{
  "num_hidden_layers": 8,
  "hidden_size": 768,
  "num_attention_heads": 12,
  "num_key_value_heads": 12,
  "head_dim": 64,
  "intermediate_size": 2048,
  "vocab_size": 8192,
  "hidden_act": "swiglu",
  "norm": "rmsnorm",
  "norm_place": "pre",
  "norm_eps": 1e-06,
  "positions": "rope",
  "rope_theta": 10000.0,
  "rope_fraction": 1.0,
  "qk_norm": false,
  "attn_scale": 0.125,
  "bias": "none",
  "tie_word_embeddings": true,
  "parallel_block": false,
  "init": "uniform",
  "init_std_qkv": 0.0145,
  "init_std_o": 0.0,
  "init_std_up": 0.0145,
  "init_std_down": 0.0,
  "optimizer": "muon_variant",
  "learning_rate": 0.00614,
  "lr_mult_up": 1.42,
  "lr_mult_down": 1.5,
  "beta1": 0.93,
  "lr_head": 0.00758,
  "max_grad_norm": 1.0,
  "warmup_steps": 200,
  "schedule": "cos",
  "final_lr_fraction": 0.1,
  "batch_tokens": 65536,
  "max_seq_len": 1024,
  "doc_mask": true,
  "train_tokens": 503300000,
  "max_steps": 7680,
  "dataset": "wikipedia_en"
}
MLP neurons of a small language model. Each row is named by its layer, matrix (gate and up: input weights; down: output weights) and neuron, and shows model dimensions 0-95. Each number is 128 + 24 x the weight over its row's rms, rounded and kept within 0 to 255. Numbers have three digits each. A neuron's up and down rows have the sign that makes its largest values positive.
Before each neuron's rows, "fires in" lists the words (lower case) most often at its 100 highest values on Wikipedia text that the model never trained on. A number after a token or word is its count.

fires in: "was" 21, "is" 19, "finished" 7, "grew" 4
L3.gate456:110159144134178173146137108125120110102137117115135120147129106150174112091130194112155122136134134106130150134132131154150132113125094136122083132155124122117135127160161148118122116138083114118101087137102106146155115162071130163121120072190140138155090123121114146131160132098127116170
L3.up456:149102135127085151130098081113128145112163117133164157157145113124148138163101140123154165121114107064108096084171160132163133123114151129143064128180148119123158130140175143126112115127114146113167112147105138135127165102169148105113101090127153135136143134148152156128148120103148101115
L3.down456:133125116128131129146137111121151129116151132137130088115083157154064104161109124110127170157136172107099123131142105136117101119161136120097140111145129138078140155125169096150119149161120117135121100121126123127109109091125162105124135092101113136138141093072128105090139116119153122170

fires in: "began" 20, "while" 9, "started" 8, "continued" 8, "starting" 6, "got" 4
L3.gate706:135116173108094139133175130114158122152109147106102153128146106140066112143147093080131148146120085119105148133119110137086125165145129156121127124115126127145148163081125140159150138115107134107127145145095161135095155069119111137114122188112123091120121118133118131149143101147120057089
L3.up706:161098145141093111165147159115145127123107132104107096155148115127117088133146084144165153129120074137126116104152165135099141135161150163146138119111138125110171117129164122161154133106126149125111111162114098099089158085130121087102119143149159102106122130117137087146139144128133113110
L3.down706:157099161129119116104153159113178115156120091160123126119144105082123131138119122092146157168154107148148139103142160105116178128139156120109152144101141149120157136092120149153145143121135125150115137128129158116096143133132084118124112130161168124141123119138149126117156182158108156104

fires in: "was" 34, "were" 12, "a" 10, "are" 8, "of" 7, "being" 7
L3.gate97:119117156104075162073120130091124139128160125131114148096136142127119165135129159090103169144099131076123138142109134109117125137121177097158123132168148125122127121066147148098086122127113141094134120120067151161131163158195124104103127120137125169107120136141158111131134168121148157154
L3.up97:130131153144123174115117132107096110110128121134133130123141126091100133097126145129130128149175146110078149161137142144119122135163109097170117101140112132096130067114165130129142115161115128089178117090154118098101109175107111146093134103121132124163117139108146125131135157114113165109
L3.down97:115103138093143130135116132075134091137128114147109118104115161166110138124141154138148132123106115127148142111147081134129122131159148140080120153077128172122112155095166135143138111137113100122114135138127157132109094089113113127142106067126157125156195115128148111138137102109138156121

fires in: "a" 19, "and" 18, "player" 10, "israeli" 4
L3.gate1030:109173140111140123116173101137135151153148124142080112095136158112141136124076128146146137190132189129118131113128083153145136154121126140170132125176104075139129119119165108131121146149144151103144132100169140143104124119137120111167115104109141127133121127114106152115119157131161127133
L3.up1030:151131123136114103102131108120113092090155142143127158134118139128104166141136131122124097132103102116132139070118093151105113137117097139109115131131132105105079176112148132137140125146117135096153107123131121141143149131096131142162103126156168106095120139161149104158162099113125125144
L3.down1030:143105096119134130110125152116133131123136100132109137150115122149125140137112114134127095140106144128144101103107092129142139161067099108103121130150144134111112105103181120122132111110089137164103143137113146137134108132132100131179160099105165137113135145118131139069131127165123131138

fires in: "was" 39, "is" 21, "were" 6
L3.gate545:145140108151147147089100141099131122086113120063159117213138071091136151115136112162131128090140128095107095109112095139129144156155110159116089158122100133134155154094138116120140136117099131115110130110070127174129068147154120150126122097108160130130140114147113151111137100112126150120
L3.up545:132133118149147158123149119107124107159142119110095110149117138127077125115127165127114114129123142111134109164119109111156155125110129119140102109055111186144117133119092114132136138166129116136056137137106129147114117125131142124056113084148121114089090132155101145123164112116122109192
L3.down545:125119119102147131065113148122109137107149085117132138121114166117105190139172121079169161137159128162202134118140139152129116088181133139155138082129126163143137107121124160090138142157097119138085130113150093116103163124127085133122134127141148160115148130114117123108124165100122132103

fires in: "the" 26, "of" 25, "a" 8, "both" 6, "one" 6
L3.gate1738:146168112133125126136102117138147101114123155121097141163146119120116156127132137150108164132138144135098074151143104117111130100121131095122109139142132128183097157137133108118105166137145137130088135123111134123168136123164155122139147115120169117150119115146146114154082176167093148128
L3.up1738:101122128159103104115144167119132130098145104131075142112096124110218129117155128143133145113153170113105097121109124123128133129139175093112107110124141121100140116133169153108115111139132123134148113124094100127121108148134145147209128075141120098119152160100111109134116164157116150135
L3.down1738:168144141134151129123159131100157139125158123138139100108131103150123087151112148130135136118165145134108136121102126126143132110141180086146125143129128094118123109138127122123096133126137153171130117108143138138117112143133143113116137147157148123144121111131098115155172161140131119148

fires in: "a" 68, "an" 15, "n" 14
L3.gate1983:154143155118090114140149125059163120128168139183156145156139110143134128151151089124133166113136149111137134105151120106175119155144101098120141173111151086128134107140132129114132169104148130175107143097093091083131140175160111131115176130075096134149133134110138163170090149149141118121
L3.up1983:124169180135086097120133161111160108121149112153148123126135131159110128160148145124103152154170157132111168123130119103126121169131114095168123122110171087119114136143160145114105127107170152105087133098133105070119115144149107096114133160106121122121151187123122148186096168130149145117
L3.down1983:188153117124114105118130137157119134113131155120169134154168131143094139123085114146113089113158135111101140186159079111121132142137180141129122080105137151156118109154119112122120152111145116188119176142124133113121082116102099135099117128088174179117122175120096171143138171153125131135

fires in: "a" 51, "an" 7, "football" 6, "nj" 5
L3.gate934:113097134105118159139150144134117125098120105156129161087138086105141158138117116103179135173126118146139120141141096156129092120096128147105120111166188127082168120117161125176160169113105124107149126123107118122123121089124175129155141154140098114130079132139154089116113157144137112054
L3.up934:114140067147104159134120110136094102075145121113122129081145143112149112109142140074130137112145142150111132102074107142149158109134135109120107144114175102117104142149129158138124128134127127153118141171090122102131168117117175121172171113156113123111149101145168131129146121109069120103
L3.down934:152146090111139142119081125139119150113133073121120089142125161121137138121152146148131108101084113176140144139206117141126139119154137116136182112117130123135110141122177110127138133099147106109100134136139122121097154088080160113126098113136204161098128141149122143160143132176108145152